config.yaml
n_kv_head: 1
head_dim: 64
vocab_size: 3333
activation: "swiglu"
attn_scale: 0.125
init_std_down: 0.0
grad_clip: 1.0
final_lr_fraction: 0.1
doc_mask: true
steps: 4827
MLP neurons of a small language model. Each row is named by its layer, matrix (gate and up: input weights) and neuron, and shows model dimensions 32-159. Each number is 500 + 25 x the weight over its row's rms, rounded and kept within 0 to 999. Numbers have three digits each. A neuron's up and down rows have the sign that makes its largest values positive.
After each neuron's rows, "fires on" lists the tokens most often at its 100 highest values on Wikipedia text that the model never trained on.

L5.gate804:493522478460483482492491505508478461514519489470527482513506514511506529509516496564499519480456540512488473486536512483483467493486491511515508474527518480506507534484517532471518502474483452480470493515537517491493492540508555531495483585501461508523484507526480490510527509514480439487536491484482506502518508489484489513448529459502510455530549479480526501513489520493523472490462
L5.up804:496499490503517468493493538509488547526499488515498478501520527469459467470523479521506504465490521488521465521506486502495493496515478542473456490519494470524481497482484514509518493460559500483512487459494513502521473512542535508523481446519521506529492467497476464432467502503496487528518483525527461486505483463512474469475499471537517484516512479493555476509486500542511431502503
fires on: "1", "10", "8", "9", "Votes ", "7"

L4.gate662:506526520491506495541491496501477507530468512498484422492501467518525510528505483506512489487478473512499508461537467467517525497478480508493522506529520508472470496539523541502499493491482562498526461491497532477541465474435506475503447502481494530507508532488549532473527527488443524513512555508485494522506506500519463513462538493492500532498473504474489484479490508513509523471503
L4.up662:493487510498459461522470490492533498526494506468491460472462535528527531485493507539503516543507524482544514507542503539508533455492467476491497510469517490480507446548520547488497453490515479483528512470483489499498487495468531482534510486488501461518522510469525524512521503492486541501544492564480530496481549527492540536491508515449510484514469497464498490498516543486523518495532
fires on: "ver", "n", "ever", "ther", "at"

L5.gate589:539497531521520472516475562468518539446501476482501505503519468481541495536500505506487513511498515508497495534458506481493564534478488491511485550498480508521565504479513510498502454504507489514487478508505491541487503527469481509506514512444479497500537503492529489495509461477498513496496473485531491500525536517509547526514540534516478488509537524447492509482476480501477508504530
L5.up589:493482516519473520494442545479507502467482479490512448462539499462475501544520486473520523507514516484545533499479530515524500495480474498464511505513509542546485484535460521445492525500490533545477490498490491507487499457489472461471516473507478491499494511461522478510509484500462467485434488485481517548564519502496499501538473502497480541471514516482453548551510429520530536492512
fires on: "and ", "er", "au", "the ", "'"

L4.gate694:547508479528543490541484572491484465513497514543495485521516479479478534482524511509454510474472523468554502437481481492464496485525473546466465492512488481470523518485462516529558485460553512505487497479481501470505515482473505496500483543497515494493481514450522489480507515492549514497484491511507454508532532512496485502498457507534466505494475491483480463488495479480530481462469
L4.up694:486508479459487535536530553472482409520529529508459512495474458479541473518510522453535545519488470485512547497526459506517521485458518511512530464506487498509515517487465507531486483495509518534505513508507508533515504547457502482484498454503524493493500472523513504513512441489495509433486536497533473532522458537499483543492508523502470481508470462519523494480502537494470490482529
fires on: "b", "we", "n", "of ", "cr", "iv"

L7.gate526:495504554481484494479455522511511478481493504499505460481491487503516492509484494468474482512438522489476522502507492497488446447499503473565523539510511482486513513504516501495542515505536525468532512510511500486523519474491506479498466562523483542543519510520474487499451483467506524501482560535487501476491429519491473549459509477516492475504481478511542514525533501506480479497494
L7.up526:460473498559510503534533509510496506539479505484463465482470435499570500486505521521481458517525474523511470512524477465481450508520492484523472494520513465518528490512493522495526511481494530481425530496500511480523462537479493519505511481504496507538514482550492467485436517501532460476467533479509515476514512456503479466500491520490519467500485516476511487516510486510563460479490
fires on: "S", "s", "ic"

L7.gate301:476522537517501488520502512478492467486499541475552410517547478487512467498481495491468542520509477495548461491533484520483474486506517487539574493499506464535547504512534538487518528554452527496487490534457474471527486538480477492485485458485441473502505490482461523538477489489499506507476503500500483503502509518485484481479492472508519507502475516487483483521485515473551511456529
L7.up301:471525492501507477528497512515531481528525506463498487494459474513556453456527473465507479532573500484514469476525499494464489546482483515556458476477473515450505481522506481486464491470502518482520547474465517483550483479517564501542471475531481489495524472490540491473487490531500477461510521491507514505568497493542451488506461491518454515481488534527454498475505488507495469479507
fires on: "S", "s", "T", "a", "rid", "G"

L7.gate377:483480495421505516474509479487500477544526537511510505513482501428506530486480521473535515483516526511517458529500504472506504537469503484541465493524492476491456495493497502512459515470494554476517496479476510466492520454477494478494556453494483491529549493542484493537517543490534508519476508452469489471507494431491533529529557485520552509483510460482460481506482517488527495521500
L7.up377:479506500431542487510578525522520486509506478499465473509489508503476506462530511494470485503496519535479508517481463467505509519452541446490537517516527513476538477513506475515513526474500497532507521489463469482440502500509473520505527491503468466544515550534510517540532473520503488537504494488487492521489457479533463505503470508517509487477489468526498497522491479502528518469537
fires on: ".", "| ", " "

L5.gate176:517469493494506460503498483526530487531493518515502437515517445496515552557488464464480508514484490456498457489473550523531468509493516502517467488500479503494496478485490544531538517499455519490498572476516513454464495542517476482530478485524518505512476490471466509491464507528503481500502511510548491500466508483511477495532462546541504500500500509497492503546490521505498508493476
L5.up176:490478512504472510505547504548514477491526489467516487468500528486470539498486467519526541515520495448503510509469528522514493530476482497508472519508550500513489506512507527543550491490498528489488527480546465507524473493493520498488508557515521489531478512508490473524498473488504510507508524519521494464484482521516483496519490501495491544467546501505516490526524479493481530508509
fires on: "prof", "tw", "sy", "Afr", "fem"

L5.gate758:539468454489518494472472514492501444489468527456482508487484465475537469480509499524474501472516473529547481499503516459551513513549541549492502435502480445558523474509499492546521484510489532529525476476500508504492496508525520489506499532506474493488464495499516478531464501487515498526510525487481483482524490509483510475501510505527536477476501480513490475509479510489484481503465
L5.up758:544487500508503540509478502489443538482509471454527482526491472489511496474511522486498513479512461508498480438498508499497483489489524492466451508494512513509486481477493469444498514479526507481527480553533485495472478496514491482521484454512491505439558522498508518499438509493516470502534518428528493491509510499455486511538560510547481527496503457507493507488484504529471551512477
fires on: "res", "Res", "pres", "Histor", "mus"

L4.gate512:449512510476501499501504543475501475521538464504558460488481520511489536517466471494540526479506515548481520500533480517500471513494485479484494492433518492508491496503533493517517467505501529525514531476505482527475484494541500500542479521463473530501465481504514517518495483482521513472481490456510443483497540531508476494526477471521487517461582522481515472559476497492482490472485
L4.up512:512489528473532494496517547481499457473506468484517483500498478512470529483546495514502522492475511523519460505453493486454480475474467498473499469472518495467523495576530531452537464495467460550512535533541456504504500508521450494485465523509505494508491471531502485496519485514520513507460486513506469480514522521502507504536507492463481522510506516467517476470510508488501524512541
fires on: "on", "a", "o", "itte", "ag"

L4.gate908:516481499538586517526476524479486519549477479532499459504521507522467546494523499542490492467485506494493486551523511492496509473513511511487496482487519521528539536557511473482481473491531553477466491491473480482527502516439522502462516531492495536480519497493530514474501493475467484488503528514447497509490549524513505491483493507498492511488501537483486490455533537519469496520461
L4.up908:504514503499481497486489467482457507515473483477496566518538552512514515467514480525487505523513516416463473506504511476498544478445489490457518491469487546491501514514510500503518487527548491454542497496540475527514493494528472456495464521460493504460477482529535503508491502511522477505475495495478530505525524505515466489514483487479462510480513492513533498487499460500479505494529
fires on: "US", "ed ", "str", "ned ", ": ", "fied "

L4.gate1006:407482490528502505494495521465523466503497481458541524480455515507556523476490478518531517508512509501487520488490514509481488511497510516495469528516502510520528497484512512516535498504500519485466515501488521489523516489498517543515447496508490475501437470463420445509505533520472534530484478480520534512535494522547475508521456515500463484505483496485501488506480485488530521519495
L4.up1006:464487476452549514523503532521505503475479446505513497486542427495473484492520531494515570495529506508497489482527488478495509472542507500501500467503500520467488546470506506522514501552462519500504504509498500490488434536503478487477517495525547519527509483521521479491511429520466483479509534453522488504466498500448441509493548497494472497538531522491510528465490488499519491520510
fires on: "o", "ac", "a", "oy", "j", "c"

L4.gate882:488473529522524528470478532499534523444535504485471484460532480498518568506489478508451521473442519489501545518492476502438530497518543443522507483486501550496448486529533501543540514533528481540450522480484488479503527482472528522521523493453490488533483510449448505463491474520500501486481463501513538463454489510496535469500444498468506524513473502542495540523494481498492508482554
L4.up882:526484519541501501506537464486505476496488486523500561517533479498522491495484451467448476466512480487509482518503521490479565549512506502540497510504502509490491481546527477496513518467458512521536477533467474483516490497505464449470478546493475480512478501496472517487521510495489497477536491523490494473480494531491567500533506536496479505538493502525507549497490484494493485502494
fires on: "Mar", "mar", "leg", "Leg"

L5.gate481:533458517496471531551478508523519506493492478494509488545494539525527505483478506496457511523550502466484476512505488502505496470477537448460567490460532469511515497485559500532496492472504489472513479525511513452478516525476453490505472515448497479445513511493476492506518447503534441488489460490462507490530478491482531517530480523522532496485489487505486553499507496486510501468509
L5.up481:516488544533516474526512550502487498456549517490483479480457526507517455483515488547501534475508484479437510541480516495444550519496520459476530461457509541451510518514533522465476501483479482547495506485443470508486494497486497546553519495509496531522500496511514518518505496477501465488535496479490543515518469539474487467550480515480481475487505512543490521495456504493517504487528
fires on: "sub", "or", "Sub", "ran", "e", "follow"

L5.gate954:482479498539507541491521523485527470488478479543472510526509513484493528470487449492512445511515505516477497518494511484480505490512518456494483522460513497534466497516480507496520534498556537507544459469510476457515446495511505501532458506524509474516474466505500503515484544469450512480499465491470539475458504489480500513509522479533484485517482517569479512527464475523449487476493
L5.up954:502523523513476492493506505505499491455487476533475471485554449491497507490517480487505524505494492463522550500483470466505507480542467513526541519508502566481519459483523535505525512511490483489504445464449480492496501486494477475486521519561502507498427506507530491483467506483459533478462434530485510472459499533503522486506464497496484503501473525479499501504464466492462507478505
fires on: "se", "Se", "mar", "arg", "Mar", "tra"

L4.gate983:482517487465461528495469529487533540505479502466519476530486471479538534500533514504513514488483476507483507522476502479489508457456497508498535500504531520544527498531511521505524507501478507493507515524546465468498491531495467504499521523533476514457518500511482468503449493500524532524497490516483493488515508471499475491479539504513453460506500470534537480484512472504480517553472
L4.up983:476471542515471477491517480527522517506506458481504498463493470473483526503458477513502522526460483533481499484481514460468495470524481528489527540500509482541490504513503491465502503503483477439503481480512500521453513550494484458474542496484484510462478522498531498532519483502550563493482490510501491472520491520515525496510506485519521479522514499493509503502519484467492531490439
fires on: "'"

L7.gate226:515512515498505519500479522548504516490507509527523485489488489508489490478497512480485490453502549528524459512546527491490520457525496485489491452457498481470507463457524521554481494524524530465452520496503477515511541486497564543523447482499499536518515524476504482485476443494509476500496502503519482512516478516503535508515480479487488517505491531548490485507500515465441499468523
L7.up226:527495496509514481491467502472509480493491509505507479458531463524534523465564498511443500482495471577511500549527511518470457528496508524490472456477464518474500522460531484513480495505534491509522527475502518505494501449539527492567496478534520504529474462481498505501488522441527476511539480524517487503466507491501476479524510517509498556533489495508536522452478476502480501479494
fires on: "car", "reg", "draw", "Car", "sign"

L4.gate786:535504446479540527492520468521519484474501476529546492437479485491476495491482522521460553502489482525518506465452497467540519448513513502492492508482499469521512464489500545498508481527507525508489526487497505551527488505543493469492504512458490497528458501441503477515509496483486516482497486485526486484545542505496490506472474497524531508516512520504457478548512521501491495466488
L4.up786:506489526475515555512486510546476500519478490471564476501521548467475505509472516545540523515491498523463501471457511522506521508541479531477487493478482495500544499468521520516497511497500448514529501500500483480564477497520494511508520507460473483529474491470483526544507498520486463525475491513490503505520536485565507507549524466500493518537473482484497498491524531491490516511472
fires on: "| ", "first ", ": ", "of ", "est ", "last "

L7.gate835:489512521478501499514504499522556485499516486570479520473484472487499511456475492540549510510492488499504470515502550466546520511505454504529490503481533506505530500549500525475557463527492516435476484489477479510503517483519483525502481526492487565485556503478469477484497541506565524533489464483493474499525526485460521479513514492540492485515509512489536436484442535501468519486493
L7.up835:504536471509528529471491528465456521473493528513499517449476452485504500444510465467500498544490479470535483476477476523512516471482478512502487503488490513463492458535541484486502515469516514451494485511519476493503490486501509471529421525508487489466531488474483501449491503499509549505515514519507509483506492497498468526513547511488474477498486517482439523499463520470542493525492
fires on: "ra", "th", "a", "h", "e", "Ma"

L4.gate171:449520510476528489512473486519499476491492504494511504491521464503516514460507530500485476485524495532500501478468546453505536524481496480529525506496492474482450470548488476493506546496542511501528488530538509487514504498477532509478487491525520451523507442514466530529510465495522527482492472543524462423501483511499495536446526473479483483514520498518514506516509508499538486537529
L4.up171:495511538488496471513502466514482460537497508426432482451503483516509499528475527486510516504496524488509527497531540517493546485542502470524495546512461475474518493516444488502486521521478500494481487480513509462508491516521450483501499502538499511507509528482530497404472468478492478509503462552491571510456513491480496515472476529468492547447501520519488545495507495512516489488516
fires on: "would ", "==", "did ", "es ", "ation", "may "

L5.gate833:552510538510473482458480487503494530457500521510462515527505510446544457511481484486512513475492486513504516467499543453534519481489482534478527510507507503524545498515494510552490492514460465456486487563504501498495498553477536532490521526488502466531515549481453471471468467487520551462518485514514463472523477528511482496475514507495486548483538526481486505531502504484482519510457
L5.up833:511478459505500466485451495468448514462500450479521494492445535452466507522495444473522505514456504494511526487520509455520500507482493504487497470500472467494489521520531471457503498511508537499496518533487486519520480579475453517535519508500482482482542550469469500533510527462453513522512536501562508491533469483506501502514506476511459501531471482470504457536485496508513539491509
fires on: "'", "the ", "th", "(", "n", "The "

L7.gate586:508500539497548529487523517476511499491482509473468564512491546505500502507507501529499475499493495500485493467451478470505512518475494469509481498493454501489478456524492505498490552500503479500498484461477540516479511546482522537468499485487517522507508446511464511528464507515545531506485500484502515491498517528499506498550478505582497460519513504492480458529521545521516460464454
L7.up586:509481478517494474479502547525495502445484495539516486481521522518511496476498496483519528483458540482493519517494495462512524483473510501489552474491492544510504515476498484525485534512527475517490498523526471492480509490469475509503525530491504524472498466501530483515482543480499516469509474505500477555524497495490455514436499532532482486525569508473490475504509478531491456516485
fires on: "P", "ym", "C", "p", "-", "."

L7.gate136:481508537521496495483512522507510460522538460456515552520485479468520490491514511499477445496477529513476491496486504507449539473531474530496532536481494477526501538491511500491499464539522482509521525491501451562501475483496493497493518518496457476508516495525486467467455506511477508482467496490498508523488511493522537502521491502503503474501515508510506475515477471488529501509498
L7.up136:501501487514499457504501441497473500502565490446469533496520504480427526541488458545517452513484480550521487486515527441470504490471491500518501508517490532479497498520493504534520455482503515519504489489470510526471487498520512538524531538499488546539538495516508509470496429512452525520512477484435459511523532471468461476474505491498498534505503487552498507502532540492502510506519
fires on: "As ", "as ", "a ", "since ", "some", "one "

L5.gate376:480509543513490546473544490485450455504531534492535463498549473521491453526507489495524454486504504543528476474498524482548511481465485497496518487480473533491520504532464509495505504469479504506476516503472466486507512488478484515459498505490497460481533485448507497461521435507544529531486497473447464489495508502516531455545473480528529551474512480517490472510486520535504486480529
L5.up376:461516496474490505480535505475505493471516482529457484484487508518480477459562480541490523504487471521514490498514510544503503487437497510513537520409498519523520470538519484499473515494527545532519486549496494545521485488551476493471516544500525540504530500465508512521501471488491493523503506540458499517468523535496481504512496483517477533510468555448482483492509493543479484449495
fires on: "a", "Ma", "ca", "Pa", "Ca", "La"

L4.gate492:511561575505519479494521474449484511490498536480516459481529507541486496516509531504503485483481457543515510492499502506513440486498490501449554506548510490530533525525531496506454476494514525488499535494518529507496509498491503509480466508482493497460485530522510449489524489472494497478513511477481517517485516477516526519532507518490506516528491503524495465442497518542451456518551
L4.up492:486538497480537492498474474483462545502530515486519474514508499489505488516551498507555509473523457468498464491489491496528496471478492497511510494484563490487479557523517504539496458518518502451448522499470466498484515524490487429515498460500459488491462539482532505519523442494489488502495423451485499553493487508481514491533506522490476543534490465521528486465510529519496502521522
fires on: "to ", "ed ", "fied ", "a", "ized "

L4.gate365:479530451485520544479535489499478491512467502509501455465489471495527494471506496484546457464495507494557505528522510524496492488457471521492508486487463446512523426519471509530534484471460501512540473459493484498483500520515498482516497500490494521504523520488448461510498530497518505528514507496484503492488510459513468462493520511543498526465526504452507525479485539518447502527458
L4.up365:500482526533465483480486526504500494533528502505485460504538534508508513496513462482491463519507488525505526494496515507504514526558508511437536522531455511503514457521476465500527472526475535533516476476538500460539522508528504460489516477451470546499537511487446467527514523526543477491496501497496513512522490484502491486556481463558525510510514464536494524500521507525496495512469
fires on: "des", "Mus", "res", "music", "mus", "th"

L7.gate792:486510498477538473533512453488520492478511529508516502497494514512508438500532475495530475481485505487514525523514486463490479483553504479432500546498501516510511536520504503484505533513508504540503512435497461514498506509511504504519518501499488479476485491487502527498516558546480461479486559525480436506468509487496503510521477530508548496430516465481518474546442514479520470525507
L7.up792:510503514500485494521495506541475529510558503550502541500431477493509482498516492501535512510513540444479508489484479506442505494510473475523507466502513544446495454502529502472461497489496516445519500501554543500500452475521483520501484472496498452492521519512494492490520499532551514447520494463518527469491541521491486465499477494476534502462516491516424523517479502496571489492528
fires on: "$", "November ", "October ", "August ", "February "

L5.gate978:480544517531486489498508500480457470512535526468501485499473484507485534469534518542471493508470516455500500499550526505496476529560492515501525474506488477533515504508503486461475515445496512512484547516548523472507487465474559504476517484513491510532534462482538513545487485474488546480530467496466496472498495530522502470472514470504499480492540540536454549522464502508455488521497
L5.up978:477519501488511516492492516492485525452461464497491459567514506485521489426448504513526484488501494491486502533503465486533473500539463491540518499511529436537523509520497543531494494465506483484545489447489460537473507482514453513494508482550501497531482502490484500525555484487484518511517497502502507515467516482471490501506515515535518450487510509526493526504479462454500495536494
fires on: "ec", "eg", "6", "7", "8", "9"

L5.gate412:489487534521491512515456488472483499501471523489480515488468501506531456512485510452485502513510445504445495526534501526499537508458479516552484492456498436480493480486508461493528512533516507476508488508519522494503522537482526527528505517502463526466506490494495477555474483475499557444498490480479483473519477497536487473503515506525489493505473541473493516473479510456515484531479
L5.up412:515504515468464505474453475510549504516508428507493489492486470532527512506522506505461556494533467515499489552492472489507485487522483566480481513481514480504520552510492441492490503525527519459484528479529505528455489545471556515551508508533496521489491498499476492478512521469506479489532490517485474463524495473525490501450490503475444483520524541484477495458509491489524500497505
fires on: "\n", "\n\n", "- ", "os", "Sy"

L5.gate493:466480505473517518508548500518492469545492515524482490504497474528474494527518498507496484504485527492490504464497485502508474481497505494557463491501534533509514534503511495540527513477506492543471481497470514460501538499442505529522493513508497483505483513547521463463517451506530476530499471505501496488475454494546507530531480469494517500522551501471497506538533528504478448481519
L5.up493:470478436491531478469508545520523484520508479474494538473511484509500480510541506561488520538504545541512506480507506507474490506507482522475504513484481453520470499519486463515544486464498529498454525491501495516524480496508531464486457512518464483480472517514497471483459477489500506526545471506494488512460420526513513525549479490534500495498472489427545477503503468484521495516455
fires on: "al", "loc", "suc", "des", "peri", "plac"

L5.gate511:507539470478480547502503495500474513532485515468523495462466502467458460519507507499527496467509528473477498476528497500544499508474477499479501523511523522537506478481491525508512477441516481530472483521498493518487551524517506482506498490472477515465469537517507490511473420454525488508441526475518477527436505498499468505536519514491501541516528475508449535502527500489506509464501
L5.up511:530507497513492447552483504517555512479460499521507485523487560456476505485534489517501477449562464494485488501498505546506526486486470512499438485485502508512487525488491522472496501496498515508493485495535488502561522488486506476497521506493478506518451516499511508526537499521461460530482480491460528510498510479511536466461534572513498538495494523539468506464489518442467512477517
fires on: "(", "===", " ", ": ", "=="

L4.gate403:459480512511533483478522502470543524520489461478472519507499508500520465495531449509504465513483526511484482511518519449530512476474508505533456500516503452478479532471478486512511433523520454454484457524565530485476499501490435546508473475503510532472487496516518480508488520551522503538505498496492471515531470538479499529519465532516517497467533480482474506485489485470496501519499
L4.up403:518473493530517481531522463460485520493505535466498521493565504474515485512482456505505486507538460532516490506487462506544482489452537538523457450498524502489494465482538475514480515494527500506506477492538532500491489488497462547484482474467499484516520542451502534451498532511498504512510485518489426500484486458495503515491483498468512532521497507475422494473506509451515433486531
fires on: "ol", "as ", "of ", "to ", "h", "om"

L5.gate911:495496476512512505485491511497520531494475521476508519520479498470504470503543515487484514460517505481470502535525525488516480517485502480514439502493493511507456474474512514503440503489523495524531469507530505471469494520479490514461545484491496456494546479509474528518484515506502507520491506479493466500533512473516496453540524524526525481503580512530479453469479488517489437452448
L5.up911:492527502509471519548495532472487481488455531487504538495512480483512497476514495510489519469556552517523520476482490503452525486484523504517523527503511457482478522547498467489460516516476532493513500469474508501473500514505467513533488502521539477450475569543482501499480496485492467503562555521487508509502510516517519530508523501524476451479547516477474495495473493496463475503526
fires on: "."

L5.gate67:523529539514481455461519500495495449516531511472503481476525498486490496483519454484490484483502492525519528545522494453508503487510520506511478506501516470523524492508499496509558462484478449503486486479507506501497512480527538547463497477469485485535521440517513542504493491498491517525491516478509472493529478544497530529479482518536503488489494536515510456528496489531511499480495
L5.up67:483483544484508507510518468510455461528509520460507506482513499497497502498508503468488443485485505514517482534511516514491512478510484565516529448437473534487501500489501472532534523476479470518455485465482526503530491502535498521500502503497511498559470463492531573488501448525532532469517506500538478465511541474456466529520466508503476512474528468479550529496520494492498489506538
fires on: "as ", "is ", "a ", "thing ", "most ", "o "

L7.gate643:511526536500510482495499503505489462467481559532501512509496471491492484509554466486523491481454481499471454488556518492465485487508481495499516469536433531543495509521498480520502481510541502488516501569518484519462508516485521491511516495488478506501505491508514494468497543527470471487526507486475493522519485480553456532490475544510541457506530520510481491515486489529517458538483
L7.up643:504489483500468489507465496493493506520491526513458472503565525466458488502493526516472501509469529534526520536490464467507503540508519537538487488483477515538515519469476461508498464480522491493503497519528504499463455526474472482534462515480427502522515467535521553503504467508539479503483511488501489466442516503491487491512495520518506504500492467504517490471548512487480475506504
fires on: "8", "0", "ad", "inter", "9", "des"

L4.gate696:475500503529508474516495522482521510495532489460469511523480513483483518488494503521534458491474453466519535526504551510512523503477447475542504524516507519535470557477492516513468526498475458456513528531500447542522489504486473484540473494484472509503489491493481500510478485518523506532496498471466485483517528491497492514471489489461517488523551504567503544513518490489546497502528
L4.up696:532530515563522484476518508520557491514503510488486481499532556485473507469487492478498450499496456490510542531543545484538505520541499509507459548510483526518509511502509514500454532487506498523527574524484456494518482496442494488473459473509479531488475489522495543478497528500509515498479528475491541517520495491519490473513498475530494451492527478483510523486474520494552478495516
fires on: "==", "was ", ", ", "of ", "a "

L5.gate142:500492465484502505479472502456503491523501502483506496494511469553486528514497423524546479480533538492452464513536454441498495491490498511538460519483522482503518476497478486514488471451527535517460507522480551517505500558504504510481509519515507513510507490562479473494545534505529494504512479445458509518530461494467547478510475513543493482495493449487479488553463495488524516515455
L5.up142:480526492504503517509501481510498467536518528504517474522510491464479485478480498462530488499540521479515504495474490495470496495473491475507477479529510519478540513454506531520514496519480464507495508558542582486531485522521461486499489480475495462503484457494507514525434506512481498471492498529510475531501464510506530507515488505546518497464517489494486531531466502465542503541480
fires on: "h", "ol", "el", "j", "r"

L5.gate482:481446527491534469505444515527494486513494508463496498481502536484522524511522525492523460463480518464551490505538516486468495473467489568477488486527517522539494487488521474539534496499508485493480516519465499518496530464499500485492522518457509501518525456498501460505487515511488496505458542502468514467510494527472478475489529466513500509481509512426506498500473520478496536524503
L5.up482:516471534486494473531503468470473487466486515502541498504545558420480465510480502507532496539514496491460484492476585451504507513524480528518507517497498484460522466514533472478456529499512509518497496505507470492480521477510525495463474528462506535460506493472498511516500505511493491484513511503491449454512539508513463522541487483482485502487507518547494489540536495544501498484548
fires on: "|", " ", "ph", "d", "- "

L7.gate825:506510516529503499505479525510506513495518460449500471503515566529524498546513529537459508490524539452485493545564476515497476439486482482475535486510481507517497549524473519474455503542520466478473503469522470537530509527493473501522480429483485482542492445561461480460539529500510499498505496501478520492529513493513498500521491505493498481509517498495523485474481474512492528494512
L7.up825:461507537471481536514470531571490481491492477509529495482525467517490516483464450508500523480471493488460504509532520497501470498507469481432464510508498448469465485566536484438486487486489474477441484488506500486536462518524527531514499482490472506514467507459446473462531522532462521507525528515477482507485516482508490543509480505545480516492486510495482453481443470530439509493458
fires on: "all", "ack", "l", "ost", "ust", "ann"

L7.gate187:477522481503509549553477504486493476518503530490462480507478522493485527483484544538507554459514489479459558481495503541492521489499453506485554478524499476484530522501492499482557473486487481529509517552477475472474511490498490534504492515485509549526471504532501484495460512512510461517506486493475431457491542507518510478472477513554492483530510551482461478477513522501492504498544
L7.up187:510512527504516494511517511526541511490447540458492535499476511525506471540458507474528510494475500446482484495468530467538509522516486489489528464513505449508501481522523472511489513475526508505493483457534545481511509517507485475480532506472500502565488530541466483516475483566500453513509490534468515504443445516519537446490529504487460498464523504530447510482483500519486527517481
fires on: "\n\n", "| ", "\n", "(", "we", ": "

L4.gate876:471507472539500538502516491520527489500495509526494526517488508463528500504499463557481446489507527479486464495491551523494530546490515525482490494530522509463494503531525495483489429511526502470487548456498506446484471537474500474444475507513531520506521480477540469454531504508506494455494505535467467466508454525529509509503514516472478503471447535524503464523502489469530489506476
L4.up876:485499518486532555517466487526539487537500539487495500507500472462490503479463487496492510521511513504527511499456495520531544518442483525500559471502486488497536520518515511493446497503504507491526509480472522493467486506515467486476508536471510469496533505518499514448484486509495519499512517529490482518527500557503500480485509509508467465486457489473464482486484505435524483522499
fires on: "ah", "oh", "h", "ag", "Mor", "a"

L5.gate461:499538513477505516510508472485489465530509482494466505542487544511528528512549529511503544507456534489509531496560502529489503460498487544464529495503516481481523503544498483533488472513525510462509525518511508471507519489518525520481526512477535535489476482503500505506500545473454521526457506588502508474462492500457477486508516540589527471484522494481447510468556474490460495501502
L5.up461:494475480455500517532498459520488475465505526548483494498525486462474493508497511516488518489426497483507548508525497487492517502528472483511531476497514495438490473559538522515468469491512433458500480508505494477479522496507524538535512517454496522477522482472490515481505496504487521558487528529476471497471494486508502538500522484514519445499501475475511511486518514495475550502517
fires on: "l", "ell", " "

L4.gate121:460491463490525484519518462500540511486472514503510485507512539513460535504528478507517496507473455498503503470533525492517496508456519489491494548517517511517484520514549503513502481476483492469502547516503467491541469495510527508489525518520473518504462542482510498487480445497468537488543510492469448454501515509500507479520487474484492535479492482537461528483490485536493478538503
L4.up121:505512491516492516495539496491520510492513473441494483498514493524508507505493499511458502522501512469501516481510493504524501491486481513536529528507521500510472485475482546543524509462512466493522524522469498524440495517505508531520500523490460490480486539493483483547484485510447520453500506521453496467517494474496505501488465498525480470476496517529504497482457487532524518456502
fires on: "==", "to ", "of ", "from ", "as "

L7.gate774:473452523474513511553502496501533494484534531537459503493465462508485506523481504498481551510465521459511509488513542493521513479474532526519471493496467500512490507495479527528549492468475525510517483523493509470504525527513481508516507518491510494484495515487513498501489534500473491491506508460514513525491509464529491485500502510535544515501479477523452491564519520481503430500500
L7.up774:477479536472491451498478509537548472511534537522478536488517458480505504463495525471504529514452489478502516503427489498499536486518492498490503495481539509523495520522479513485484508502500518485412519487471484476479526475522525496522521509485498533522493481536459496454492497492469518529494522515484507458476493514483505480500484529503479480529482541492474449496509521548483485481515
fires on: "m", "vis", "fem", "to", "prof"

L4.gate500:466465504501516482469507524485525502513512524502494496480510464467486543501469494526496527489500451475475491484506486507519456553507497526537513511513442490510499515457478478490479528446463500495481517531535516541458470478526462511468502473487483511504487475494510522481488560492483535531503530534525475484490508527538491498469512483518487456555529492507518547489499515537532526474510
L4.up500:463508527498449504470509540514523508517533523504441513462523466490488496448507466530529482505488524463517533507492503515520526486504472472529546520507569467488454510494544508473515544488516544464497514491501525523510483472491496474494507473495491514534514490470464467529505492537474522509517511526466483506480469492461537529500530496515527473503519512490521511509525470550485506451532
fires on: "r", "rec", "an ", "al", "- "